From a checkpoint of a small transformer trained on Wikipedia.
Size: width 320, 10 heads of 32, vocabulary 2054, 18.3M parameters.
Architecture: rotary positions, untied embeddings, attention and MLP in parallel.
Training: a variant of Muon for these matrices, 665M tokens, 4860 steps.
MLP neurons of a small language model. Each row is named by its layer, matrix (gate and up: input weights) and neuron, and shows model dimensions 16-271. Each number is 500 + 40 x the weight over its row's rms, rounded and kept within 0 to 999. Numbers have three digits each. A neuron's up and down rows have the sign that makes its largest values positive.
Before each neuron's rows, "fires on" lists the tokens most often at its 100 highest values on Wikipedia text that the model never trained on; "fires in" lists the words (lower case) most often at its 100 highest values on Wikipedia text that the model never trained on.

fires on: " as", " before", " As"
fires in: "as", "before"
L9.gate36:459461437481498535463544427552443477515461528501507467512576572511528527488540514520509453556512461462482458422576532535558461476499519451560530500499478504556565487530477532507482498509515454524402571534521504615484493479489511550485508536560469490471436452496531553457511501519532473528459528512491458492483481472591556450555401480518512549456478556556487521479531549481428509485477460489506471526463531485522496609514406498522473453485512576514493557487534550507479497492496468466522480515528534498488494494468478515460452516439551482409443542529432476497460417532419427470523590577454465573390485459488483451494546532500493600527479487465503511557499487472485495571541495490480480485487496554560474498488495508522482565480446511518476474546454505536523452506488525
L9.up36:496502511572535501545434504564480582533541457535574508549516471465483512481442540456417513484504564538478473503506540550486492460450553478509578483442525533479463545460510510551473499439522439459480466530495485461471486536569483515515485553478517504507503445493476490471511451504573549491447453487483479468552463479491518563457567482486513531534543467532495498522407464536589530473536516426490496463456559508425597488591448553506489503480510459512550521526456499479591486526535516492478490494526512514493617476454541506486410498435485501424548500536531548515496527516519542466506451529534500494503524577462497548508562551562522441433481436467533542483447514495431515499579529487455531468514468423418566432482479478565478492556522459480538509501452458516510491557470533

fires on: " of", " as", "w", " called", " on", " to"
fires in: "of", "as", "called", "on", "to"
L9.gate166:519486533468573572523460480526498519455476569518506450512470514471537483491485476548525530503497548509492461518518513486443462540535506473509455476520506536483468508489545561506481496557442479523498514470520514583567486549571516520488514538467566425438569506467510531512494496420415461485468496586506456539558495512478528525508465506449534493519514488487562518493521531523456552560554496529501479515431473536577498511451527550386477454427492487494406573488557493549495548440540557490506503488473549492592451488461501581468446509524449533473563511540467467475491446453472439481512521536506466522472603539514469472461483478533412476472485537482531535549546461479480479521467522457561505548573445567518472557568486567551512479478438493496531521554451491536415435492457492
L9.up166:515526566443536523476471525446546473484535551556490529535525485506514539523444526508547467494450421479447434522445540526498500454494485412397468484447506495484555569489588524480574549510546475458490450515503463444519524471459511493489453475479495495502530481416533529472462460588476503510468529510481479456519464529484502502530567513519480537525439521644488430469467455468492462429534489502455526437513518469423440469496540544445495539502533493452564439530470467551482525464510492448481487538496506507550523461423481426492499453511467506490580524506488488507538549526512510499418435476501478479428530548505526460568550461484523499527572530523463463494576511438513520481505505511548647518484512514466442483495451492480524466534469567509525509443491535535551491476460511

fires on: " he", " It", " she", "ing", " it", "t"
fires in: "he", "it", "she"
L5.gate811:532460422413488501505485526517465480481540477535481527458446463562524487527532554484509519510453504483534548479460458522483507536501545468528508423535529538550487536451493513490495433441483537566553543462487461557447545481512408507506468547459547504489552489486530568451458484519525508526551520495462486499549523422498531463455411513503413568508524450549536458495486525490481525531519523502486491452453557536592465543549512481455383487521512473557444425534433505497535486506494446545533530495504420475504473456513502548475557456478554567500577472403461463519499472528538509519469511491459523495492507487460468499464494470419469535519431540396540428435552497499419507552549486419513513540543537456457452518490515500528408491479512476511546537483461462466516504432525451
L5.up811:467544483532524557538536526570577520495514441460527455479524560493536508528521487472488528489488515428527513494512513546439487497493565491431535471527516504562499400541439506477405510548546434484460485466564539557499491520519441482424472518513564525583555457528413475543542450446518495497561460589484516528542489520556418380548531521515504543480554489462512543541452562536538446533483517467450502531559511470540492554476448542517534600472514471528501507412470464539491538526489502517515511527497527482521458534479489488504488557495465550432503504587507523516508478522564546543493486540465492568538567437412455463474573520491516534547503452528436544529478509477507455444429555532497466529518494547521518488497478493498483536587421538458474464487557439531470456585465460

fires on: " also", " to", "ed", "ing", "p"
fires in: "also", "to", "worked", "helped"
L10.gate177:515508481507491530511572499509460507494482501500457402537538491489474515527554550500498432465530543563536428457469465475549464435510424477463558406481467475448490485499498433457476396494540483446464519520533478514519470484545457519527444501499471542507554506467480523529503502490562545425442510520487471524453532519432521431436461546593471523455421548498506503464495522541470512522498423507485500465487421459522499562476479490562459505523473449492421467467483496529515448504523429463496495532568555519469567459489489493488443513483479572458427463559474472460469452521452536475500523502425511526534555448432506496450504450517509499551470438526572525532539534507513512503526505510610522549624538450457418440574504575484424501506494507472524491484489448445522515623523475
L10.up177:572473475454466465530475502506524537490477532442494448458478523543527559553447522483510505486480485493477501498505536460467478441489598460506500512546475468503510460474498531566463467567436528524473490452507450434438547496517575520501462443503542507524500479552528488543495531492515443515482558438603459460485593476562518558528447540555451513488515507526438561461480540509449510467546449516455462444490481451515496513540523516524532541547511462507478443462489427481454423519467522564547450472555517411476571525554487478551434510553468499447435491508540566460496503532540527524496435473553481513519467451560462483601587499532453509577483495558513544505480552477463462526529535497484482534490478575485448533516441526523530523560544549450424441490491477532481506494546416

fires on: " to", " not", "ly", "t"
fires in: "to", "not", "t"
L10.gate746:465509536437506427481555511567462507527498508500481462521462449483508416529544559484481483525453487537419457466488464554522531430421458466508507531519591451486479527527520552537515529532539488448539529532499513452517451496527441477528444532518511472513523446496506536454473498534554476487509477520483424521462505482472500480539491408549548446497454502492447574472456436478453527489523438439514502580512428517428528477482542461591529485504398485518541434430510530487519461471441434541570433508453434497540560535534501508513436514528442491403502491541481514430476543543472509583499443485472503492427535581558500544477510530488461461528498490521505515536468455528548446500521484482500554514482457448472469423564505533461470565499464493485482587451452475457566483477488511
L10.up746:509545474540437492494564477499492518527515465458533464493463484459436461500567467557482496551472492545477457451442447528531531543512543460512528534576498473474522408442538442504530562516477497498498469486479451479474494501485476545473544512481476544545516502440469525508454516493487521543519482526469514499456450543450473540497470540524486584456416526554484525450493510480525508564404558458508511439515504510472422550497424526500519484553622475468459498488515503386517496491465529483514473552515528544534488501480527481556453479483546524427508493446458534529528560508499465443475523509450449477517507474430493537546465509538541498528522495453475489529562502452469549564488486505546432457429468500515490545658410525481511476489531438511456408466490448533465524494498567

fires on: " with", "an", "on", "a"
fires in: "with", "upon", "initiative", "antonio", "opera"
L5.gate534:526460462500440452467569446426461529463501499492558546497502514492481519491508512463521567523487445523484518446549502468464521560520525475421513495486608550511538443590544436567540417484489554544509585537505486493561488466499458528530550476430474405516538486495565565500472582535528480462569489514511499499503478493474483524488525549440503588483531398460501489472491483504513449499429480492468525484497499486487520571546526528446519485559517516429494413488539445524530513432459495444436520533509545460564460497541489452523553509509392568499550400587546565505525535445427522542476539496509509515495481519481515545411491492450559494449485502523503585518436456483530553507533446515463480435551463574459465501556553507485513483500477590517452406502462529492531454541555518
L5.up534:478543505531531421438504487491523483449467483530511543481436528493507513505443469541506494456503518519465482511498549452544521441485558525497449511610430556510529476494572457518518449498580558493556484547449520549600483539459568547519528555440437488484453479466508501450426512506495484479435542445429504514467552422492530572429509556510483521504487472461468483429486486501512504540441546457476536484569477428512491584539550539533461545537492502470480460435464431493448388495476518490486556457550499517497472479440430512526512490524499456483531485505520557472503488500473477563515462518483439468467545546470459564536449505463519510501528542589462422446515508512470507478511494610503530521534541438450498507565529444541464514430497545438488462543493457527528541536484539

fires on: "it", "te", "e", "us", "s"
fires in: "committee", "attention", "committees"
L3.gate57:486534518531450472495473513517427473520555452484567538431558462561439461488517442484496574521525456471460502485530445589526537567510489509505492521487530484570525435532536451523501534478467489439503469516500498542499505515497504435543414514543466531465426496517516407529518499517473566484491506556561511531471505438504525467479511469435515548500526434486447494488498499619499530509430414529569501532482500507558520469474556484450525546486408482512420443511510461495473407535465510475511460428471471530539494587501437509580475552499464467548516431543461619524540480496434509529489489496513488490514506435517477544522489464451572535438504519473496454536504436491549474463505475495512495549614534623483478490596516535445471511515462513496526543528518514554448459569512485
L3.up57:512480471554477535498450534502454516471540460512519545500468448496479442486516482479468443530546455515455488507471442453472512507501481519511437480504569487577497489469548442530465494483475494484495474479537565493468542497559505494480477529564466527509480529491536487431497512505467527581531561485496509553555543534568431370526516489406485502477459476475496540519502502536474486558453515434456482487591555440506495562488532504551504422492493503471544499468514453530558455497548535554503433516427574470549550520450466473589544532489489452496538560527507420556497533462535505493492556558544511507526521433503486524502535450512510529557472472555523527578466476519493508581547472518443475527548471558529484519480482453447494528532527458595471527502542528504494382476443586

fires on: " but", " later", " and", " then", "ly", " or"
fires in: "but", "and", "later", "then", "or"
L9.gate513:519507466496570470524494398444512570448461488498541503532479492465540455606488511467521513540522448537503488511535469453587439551426444553509462538494467461503476484482498511431506515483509503540538484545512447457556504488394492522460538410507584449458485559521461510478481436502534563506505436509572501565498473541530549480500483482456543565457505442479500408549440554463542459477541474493479518490551426508523497527531498501503493460446535426534474472526489523489523480504479513446490448553499581481447567551519488529413432529484514471463407497489466441538505517485507447529498429494498452489466476522562538469530517460507454488540499492481478540489514441432491554413540479422528506445590535445458504486513534467465471463610525472492458478469397477473482440517489439
L9.up513:550569495548526493536547486491523501513506541526540477530415469517467512555553531442546537551550433465488444424465544472528508474465537489527516481421518527476485512444499487520479478524519436509598539511491482532522544487496461507448526520424495459468528406532527470522449480488551561448497483578401529527457503579506513478550491501446487469441532509450518452452453508476542570566493490460456553523510542479414550442562500503555498517478460418483467494454459554447485520524481488439442512456470501463417486519510527522470486498460525510529463477458467514465556476438529423556522485514555501504537565536557502495472533455418529469445504567530473510469550465472470512524510442474599497469552520527515478547495508499442385497557435504475532494473488552478482455463545473

fires on: " as", " and"
fires in: "as", "and"
L9.gate100:504494556515478486506539472464490515482544489490525417464488472442512507546506486509523446494550497430513507439499468478503489479530442572512518476545453516491423483487566475480455508477501535581543515550539429561440528439467500543541539487582605449514629542529561546453477542545430523454527504477504511475479462480461456557480512550486450471460470489550518494502525428494508507500520419390506485497544551534483423475492516446526486494528541441485540474510497477457510413489485491502513538441520534417486486507516500505505480480458514518524452475482491525458529538524456467503476452475507620480477500466539522519499559493514492497508406553574462512528469520417480563487436457434471540510524530507506462466526492480544574513594565427575454450512505347472511462560506551
L9.up100:463505487533440491530476495502554509457493524480494523422518503401521534458487545576535452529444511503514482512412476565504478555494495562445488535514476459543480493470410495537469443606561442534530526582480548593450495474503511491425483558477478449541515505551519483457494496512567446444493446500444516525506517484527476493518501466410493476483488500610514461530513433538467489555494573553523537550547549536448541494503469539488544457545473492556469465482494483449449480477523479455451464512480471495479553512447500484521543543537470467492599512461575458479513468490465432539582475612448477510488536485482494568515454481492508482494479550528482526552464500468489433499552490527480508471543469496508454445472469524498430545533445585507543521500502509526468486447495588

fires on: " It", "born", " The", " They", " He", " This"
fires in: "it", "born", "the", "he", "they", "this"
L4.gate614:537458492426543533570485507519554544527477506457585491435497447448465450493569519520475494531628508428499460542539523474534394491517519477526534473478508495549536538475489567474448479426504492491471545444517524487481511515476520438556490464462578489465494504472435562476580490526523564466603550468498489498573499543479440523489468485549442586519518477486407499490462521527478468502466551490539472521529564406466557508521466577414400445538489514477520461484398554471493531476480466488523451497561551492512456497462494491496554520475478523576561499539467457493532489463531536530484552516613470543480517448475511513564484551438558517519498438427540424490514548545541547510552487550537477508537447521521506521416536439474528547473497510492550428510470509530467444455505469
L4.up614:476506480495526438485426522586523526506431507501526581478471565557490492556563463467590476437498482515543451548459535500522441458516567519487488543434438488549487485455501472530485434487514517517411551514587523475452564536508469488483506502557521446465495588463520496434536510544560512561559445488543503586476471495495581458500528417578495572569527495528521422568538505476510460573490500472563498447469518474577466458475473493495500487555510582416482490535506519529489557449561490458458501444514504450475456488456490589466468487473485488485491515538441502458531467483539476569418518490486488426499406500496404511507524522510551472532477508503473525450432525556523506511552531505500499540528527447566443543485600469445494509531492460471533537524505444506515500471490451

fires on: " a"
fires in: "a"
L10.gate10:547498462535488479552454496472489473462358506471586482466538494505499422467497515492516478510499537530520443425464440453514497565526484520551527580488497469416490534464539475452506509537518515555528496530478497459505406502448505463521565531429467496507529530506522464546495527522471466501503451476444537552483539505509537414492458461502542501479499451533468563456545505552432434433490524427482515464505488482444395485467477504483499560400590536482501547498490557505446467523460448551445504453510509525566503436528472471448620509404444484550457558416533488533533464447574546497512512490529433544511458553585513502476458521536480511398502473435455551585446490534493532538496517495539513535543487508495515434508495536514548508486483524522561492491483586464456551501520572
L10.up10:526479454538516503555473537533557473426446568510528522434484417465488559450401520527509482520508480532483481544481508554514447522448550479549527485488515431477549573489506448439525482508543432487463580499478506507564509543544568561518505460552515539557466513541500493498542495497483484550500537449397443503518561557538517497463524522510443542528487461559618573522475525520510453531496505530497479556484442472507435552514438531495475440540477525459537548502520448503523528440458487429488494488552474489496500465512504514547527530479497510470526492452572594503462489528451494485595472502491573522455485468472453482530566492469455489544519542489468546517462487509482489516548467501428486443461509458522447467540479450521471482594497505531458567425490512504469542589498471

fires on: "te", "and", "e", "ing", "er"
fires in: "committee", "command", "okoye", "committees", "computer", "navy"
L3.gate793:484545501456533447525428429510435484483492537566516543536487466624452563478478470498419486423452488489569467480515450514492458507512483486551481454519528484574543483533556564546509513499519478428487510495548519466521531486454520521531499459449473511515563494495495501493563456541531456505420543533487448532491494569492430543506540476514443517513510424535447579425520490499465541499482423517439498454462457548505518450481567469452440470499557532453455438458523498477490507544495550488520484510530486491501496512531535509566493555501508428530577499510465545576495437524504494505523504547490499559468454584581466484535606468467515506478539515487400504483504507473518481481461478505497490495478520489464513528567492488499456516530478545505549525565517550542456529546571432
L3.up793:564485497453530545498518519468522473518459550496522484541539495487496464432540545473470436543496455468453445509461564489487469499474544471439527487503544484554521447465463498591416452569492499471458452482452526554550549457525525450533461504525469487525462545400464505579456494513562507495494509487567464469504526444490538489487528469475589522526552471472451504552525478503430474531414507477501501515489514428519520465509534586441528509485532434414441557529443504562495570576453495506462431444516611513524550513506477504517511490560507478567477447542484526450472467508448513454536456565521495532499588473486462522514567521503470592501591516488547495534501420458534521450513530469478552474479429538491487454513545537551588540462531607513505527486492494467476495514555534

fires on: "ed", "ing", "born", "ost", "aking"
fires in: "born", "worked", "lost", "taking", "losing", "moved"
L3.gate670:397486488456496469510497545469544477509500450554549465476445457520455495457488527504567463546488450449478490429542527511461430518526485464431503505595485526550575495490403566435500476449525521517531557477495551425498491459518469425500478501466558535466511541455479586504490513469551447505430538489565497499570522559487456500411437553424476527553470518479503463470510491490548514493540430453457466512478462543464530520538507504458539503548530417461492515533493545455568541531477560567460536491479463492482460483445478437527497441524495557534417490538525487465544469464528528560524558436477484447499558470487563606467538484507529463478491438472507563509530566432524456554501550566489497478583498445440504451472602524502471540548419493454508546455432488478509539418457466
L3.up670:468504497460549469517537504501495491555550462543540484466496488472487493539482511509479353588473484548520527539477555496528455540446492506485451498452464524520498540526475580487436448483499504495508458503462526463539525484533533569486504509478554522528505496470447528482483405483454481515511552490490492568542521494557513506479540519449496573519519433484476521509505437482630496462526519521519544517500569424500524525465503503602607511528607481496529513487579515517491525481525483568488483496508555458452514481416462460495461441549546527498492495447528490419521519430498517548569539475507476519482531530506564543452550542481406536584484516557522485551478485489444459513509534483508467558528488543510444585408507572506483507489403558475514510460525476449507501491419454

fires on: " of", " from", " by", " and", " w", " to"
fires in: "of", "from", "by", "and", "to", "with"
L9.gate109:461557475504486472524470479562487480555510476500427526507487485483546506496489514567530552477587480541506541512564536464513465479531475515477558562466515435490496484478523501546477454581600486502502515489551496495483488485463519580407476507573447470525590492515483521478506533549544468499529459483490465505509545504508415535469543465446518422489517498497473534518528504511463488495482476452524503544542515546523501500504501450479477490504515467592564487426517455460510519438454515541485531433558522479446454543543487470574451533561432492497484491483462538500480537458508511481439462536519465493511541504497529521516490437435472488458497487565454488550505460482504532525480580461589575468480461441479542511493590553500492507441516522542489504462516494457506533522447515
L9.up109:487572498622454544488515484443449419596479559542461507501423395581515458486533477538542531494510529499470550491496466544511495582504473562474555516564505480463500492488463511476501453457524520500488427529551505458468494502488480488503508468499495521513487492432501484511534462485518535490508529479506511474430520527411438536534502541428449555477486468516525536460459411498538443493484474479480524571473485496464480499548568551487525587477484536460487530480529404526476499451488550470481467581461516466481535506523500428507496555447509482481537441543519508418472455546565483527525527552474500457574544432519556411530578473439504481501497518450474529548529470506506467515461535469564512430453516430457410515567491500483490475571444498489517529514529530402485491524432486

fires on: " of", " from", " a"
fires in: "of", "from", "often", "a"
L9.gate504:480532415458500491404487494563461415542512486505530519474469408509467550525484439528479503500580482539451490489513481498578546490559505421527529528515491527521529478471462479412524497451542522518470422574455483517545475509481526526520599534462510526514477488439480449492430534535515559522564502458471514511448504558500490488570523515495429458505550477522506512551509513486554510476538469461485477487544455527510513505519544448464501479513527408487518487492491500469460490438382512555438466544545498480513437509450579538548450510516475525497522480542469492518473552482486548464498516486401479390471492513534534500521553536502457526545536445456458497512493474534426508540440538496537585457497508473533494426571516423526477441579556545534451426515486497494511518594420548
L9.up504:520424519503455456544486594484522517509477536427444473554465423500448533475501463508466526543549509536462505565486546514456477479501536474521520541472553525513551537539452509474467489435532496479526503519488511512505530437544471459549560508479576462492533495486451454437459476491499488585515574491495453499522545455538532504424496478511531556473472426493544521545457561444532444389477506527517482468517482512591452479526485432486462505529490568498461448480518455515548458579404579532495463397450492500495560526522524560477453521566500463560551512472535511460463524518431577459464495498503433464468532475509547489519444558479548485514484464483467490518564565544419438495528499495566564520498513514482515513537532550531539498537516522572467449448518496397465515484450517

fires on: " an", "ted", " Rep", "ed", " a"
fires in: "an", "appointed", "republican", "a", "from", "of"
L10.gate685:510516450523543475492498476472495472492505493548463536520488542505498533533453471565514470581545536493477493490465550510510478474474514553512529508511503568485553470499495447507549498481535544423500474567463465477579512486464460451519469582585454554546474543480506456466441591545543598490466566493503473544489515544470536569510573525476514485528478513394531518504498499516468501515455468532531471452499505501489439445520505450518438451491486515506591483432488502543497452462517449530492540527547509504519486464437548458593487468485534497488468519415494560482498552459495509473464547516455459445558518513476556467432458424555516542487512506492490463548516500495560455503486437515489476590521455473478501444527516554517471568560563556422506527522434592485504434461382475
L10.up685:564428544492449476473433519517571432436440514466514490561529521534464521428516470536626514507464566495533530516556551469469598470449450548513555585502562500532480517556485483506550484500471488492476486506489526558552500508531512509525420493380460497500529455496547475546569536495489529532472545513483515482457526460528488447479469485538437486441527550551527470473499494504503528468514477521498526467513448536506479496484473547497518528447518542482496492470509486479526487437454505480531519530543524538493435465569470458514476497604505470549506492417528458479386541536469469493524478484398543458498471460536582519492508515491435537510521515536569511488554435548521531508479530517490520522540578533488470555462523515463560438525486500533495513499498444517506551450459536

fires on: "am", " have", " some", "ew", "ome", " most"
fires in: "some", "have", "many", "few", "no"
L7.gate666:471470506473440524507529551475431520506415459525413459534482616451465588525464566544487569454454490430525457493483411554473513481558391487473541589534466491522508514490550488558511581505488390547480487519512508460485539566501466529488471510502415459527498513552464568467531482552538579569558571501503523496472460534482517479537522501510541518504511495555522489507528580486434508473536531436531519480544438457517518522525485483533481482469423537465553497517478499524507452466501433535487520563503600528505431482480454537469461476498489452467517527530495441498436455487521519494466475488549460454536517465551488484550521521538526493538493572501460496463495461576548544504482452475417484482513516533544441479514397542438469449471553506499502436458430448484436493523501538
L7.up666:524494537513508405441517484571518469494468495546478480439486491483521533538576487547581527441519430474497460518521508475499531466469462502561475434505542506466496491431507513534486518491542496516575428513477536429572522549485512436524502533433562497513512504469489507451463505521442495550437534515471478468584458500498547523546529578548443488483462481550491446488532580485543516517505552501469580468494446445453523418483413431535487410523505557511521551498498468484488469521551485512444456476404533543552519486527467459469557455448555457525554582463499447498515469458482452452553508512464455459466486473565533425466499513486427488530526531466475525545510464515535542575536497443469497557547467500556399448453514522453509505538537486467559502523567543521584496426458468

fires on: " to", "l", "em", "ur", " and", "re"
fires in: "to", "and", "atlantic", "attempt"
L7.gate131:507465464534454566555519523514431508532469441430506498511541534453519558398547516482546510508500551459529512532507527557521516472446494473442573559528422509528427490467538547490463502488534532479482515517497470463427467522403505494466505478593496506488504491531447518534545498478510532510498590476477510548555543466401505504521498503502427483460439518541590568424569488445472464530412477509501481455559535428536430521488549525461473507452520468492392514511565546475440483554499571479536497494461511501519464483457531458516523517505580505392489474512524456569568467452469537556592470539469493464553483438489554497525585507455510538536525474567510531525482448511468472477473523518542567448465514443496442507529505539532521494451461464552410446506494474483555525572545437
L7.up131:492518511517522490431467578499480469598529534546476457560484525526466513473474564528534526529480489466465481491500531555533545535548462511460484515478518511486520448510497499535547520487485543542569494520465539454454536456486509561468510470469446498532443531524442471504453471471442438430450535501412480489570511456459502478502525543524452491533508556565497517544470549474505499519436434529476503517532580453532521524504492507483469528465568441526522495500444519573544501507476543467491465509538533555592518517492615392374481493482455440452524470517497454478531460511506487525551592513468504515595490421487467540500490533451455508448503464534570484566500478482500477523524530519447516426503500516495462509471451497515458552542504526492530465443506554476579482505491446

fires on: " not", " was", " is"
fires in: "was", "not", "is", "notable"
L9.gate670:501524482511500439459530439438526469512463466525462549496435543521478430432482516508521506464489417514500488439506444479490525450483479544544491532508491446473546515496553493546555501518474478476528596493534463453459440579431451480533464582446478508512513510478550553504506507472593510414477482437540574539475481490536601473509515448466525462515458569578501500469514497509566488498548459469485509473533580520491513533546545486491549402564482452514536531526478491451480541532487502503561606481505433522517472471505471436407565487453464495509514568536539572530520489509430456565521505460415487489431497501537502536540569511484546559433563528468406510556564394493503462449527483480495514527499486541496481552498518542525425537448488524518500474491499496468518457491541489
L9.up670:467506458464448480506498479438458570498500477529501428515549496471531565508528588512461465535509486514484517500500464532483474536485526578480535534503518542504466462501517453565494464513503486457523496455496545478490574509486468523493510511548529509456505543516560577562525525514414499472507512530546496555492449488494515489496509507450517439466498498527529507451451478499479518520489501567557511513483518451535542551404446512517503442523423507506501482438599558497478440383561495467506484434449518477439469490455550492528550491484537561463503488475510425486535463512556488583552499586500446500404481509467507491501470558494524541476508556465473489499493549534499410518570549558407468544462444460503505561515471565493495501478530473468536447526410478448531485575527526

fires on: " not", "ot", "ever", "t", "us", "re"
fires in: "not", "never", "notre", "t", "cannot"
L5.gate149:550557504559484484458455506578498556628541577501506588564491459419506487507484457478462557461500484530603407465466428551473428518516488503461503457504517488534417541476510424480503497496487459549455542557525505447510474480440483559456456509498522548412545452492529529440515525536444505434482511519539413419529498454520470473505420481518474443458495489492518547427438503487516485482571451475522491507468471468497473460526435515573469449510453481528475447486508525412472489437537450519493538532529519472533521453512493479425403517499529550511476538502490481429544480489481590463504552564466554475536549488456445461503510550453557461470469487492522461501490464532464435483461499564485506519514536493528464501492492479492483510527527438516553514442476535517458520560447532
L5.up149:494432565487478523378522535476469524560546533424495525488471504497519531515497422531472483482574467503544487483414490511506528498503505500449466557421546481499449479462475513447508524466533556519473557578544492454475589505521473507505485531489553516537545433502499527555529581517487486441450439573475560519557552478498408504558465476505438534481393496528483488492519471489493506508495493438545551471499490499529478480483561515546535510450536542489579585476565520452486560490466535538501535539499608580502471508558457419474481470494506567442474528500555514520448503445516542494463414440460479504465539523517469492523461470487439451563488515635552476418476504501483525552489425435443519472502456476520465525502507507617476503453524464499474494453568449527503519500411522

fires on: " to", " not", " also", "ly", "ill", "ever"
fires in: "to", "not", "also", "still", "never"
L9.gate382:561544556517537454526445457478495470488491486512415437566607404526501495480486507423448505539510483549465429498505488487538517497440415501464513492453491468482504583468531500450472449516449466431523581514526493484543533465459602508530445450535500485486522471541541505488487486562539461513488490590532497457474513453582517478487482488487544424495558547518469508522508516441497503515573498433562539536503505468446512490476526508475523431436426467463568500489493468552457492450518490460501548516492537537437479518504509502525521530501516511516479510461454474559535550477472473506368505559470509452558529492467453506512518539538447562525430465466593514495508492505552478561561529521594488472516479472508469571537489496538504505454511510486421531468552424505465532618453574
L9.up382:505526542487464526500512529488501549513580473488514452508528409533573483515478493467529513493523482534490505504468479462473485506485540459501444569450511564564483489459504511433455561481499512463517553526587493441496579397544446518522459482553587478457487441472504466414447496453557549522539442425490481477502559466498551570554453498556462554497490526536508531495547510445512507466506433481648460488555487510513491497487527465542483529538530469506504435468442509460489503513483503465579419516535492538518482511511488488562429488563493511470453529524493562518511532583547492421469522498436548512501490472472544499549461547485507477527518471511523498501451571534500419499508536446535501541495488546484432493506463576491490538450431462543464524509497481491471531573561431

fires on: " became", " was", " is", "f", "or", " or"
fires in: "became", "was", "is", "or", "also"
L10.gate702:514503508484505442489473500582529458507490479527505471496418514439445527519503527518461467447432438470502569500460445545469456503570509532522499457507538553486508496470559504552472485549584479430559566564580524493514520570485471486484459454504553482423466516445547499544503502519489501584470487480465499484481482506407505531483551483470431450492455484512518410480516481595468525509591428535504542535558540454483501539493543487506452471513426491538467509524523469429586473477486424428495511484569511512416513516509482502510478471503471477574581528550624475535525494584473473508506539539521425485493570485526495478467459562546506557511470472494493430506570465469523422575485478514477500587539514478497498527512527488469544523583478482469521493531478442498519420556479507
L10.up702:507477479445487552588517515456557526498469422496489427525469563489484495496571581549478577510589551530494475538420451569477457518495522495534521465516511534487475438486540489479443483435495499538537550471505493555511497473494492521526535487471468476460528524504550463502533496514479454478547523447467423455486478461562547491429598520516473470473465472443498523548501508493474464538506511519581508466486578555538454549471518455511532528444502478554487516423470418513515497495560549462527519473457414527445459469517529487531463491469510577568525584466565562457522515535525417531490550499547489492536537534566535457499513506512522504505475490537495427555596454536510488584495525539471458544607485525566475457482470433486505480459478462477494483570501418552519492556558451

fires on: "A", " a", " A", "ent"
fires in: "a", "according", "after", "an"
L10.gate558:501503496499415537493476580527489474521424461459460563509517437570456469467545519503545506467416542515517504515480428526469530490456476494510517465502480442492525549499437540400497540489524533509420556524544502599544508508502591522521490445483438497469447457505496543530513535452545470564544435432446473466514523542501511501509534488573451501496462477457475485479443523505500518457578458476484558493491521448523451508458504413515434540505463542536554472561472397497533451502500498528509467545500493492548507461509546493529558499509455559464503448471512465584495523518543505547614555494461540508457454480482537463526523459429514549558508435503471419526560447548551593525501554548495556530517476431477543477473494497531547574468489502460522566560499417478474485520484512
L10.up558:514517527446478481469489524502438487491475441512486446482446464480478451475572490520417484470477498552558446531500477436594527521421570497518530468570442466485473524489572481507518510450489448532505517546437530469504512551479482532515465586425488554502500477467515492529545454449557526528397478445510501488514555536482484478488480484512545523492543552526520471535482519551555542463506508500461496457528514403433506450625478498513398508579473474494488571519464566415441488465438447459468530463454551433501550506454516524472522503528485464521471462480462543503493472493497546461531528477537468514492585555488516531470528524471514505561573516520511549506506418471481550539545521471459485444518546500449537527505487445492521436536570521514468486490514485447528522555409521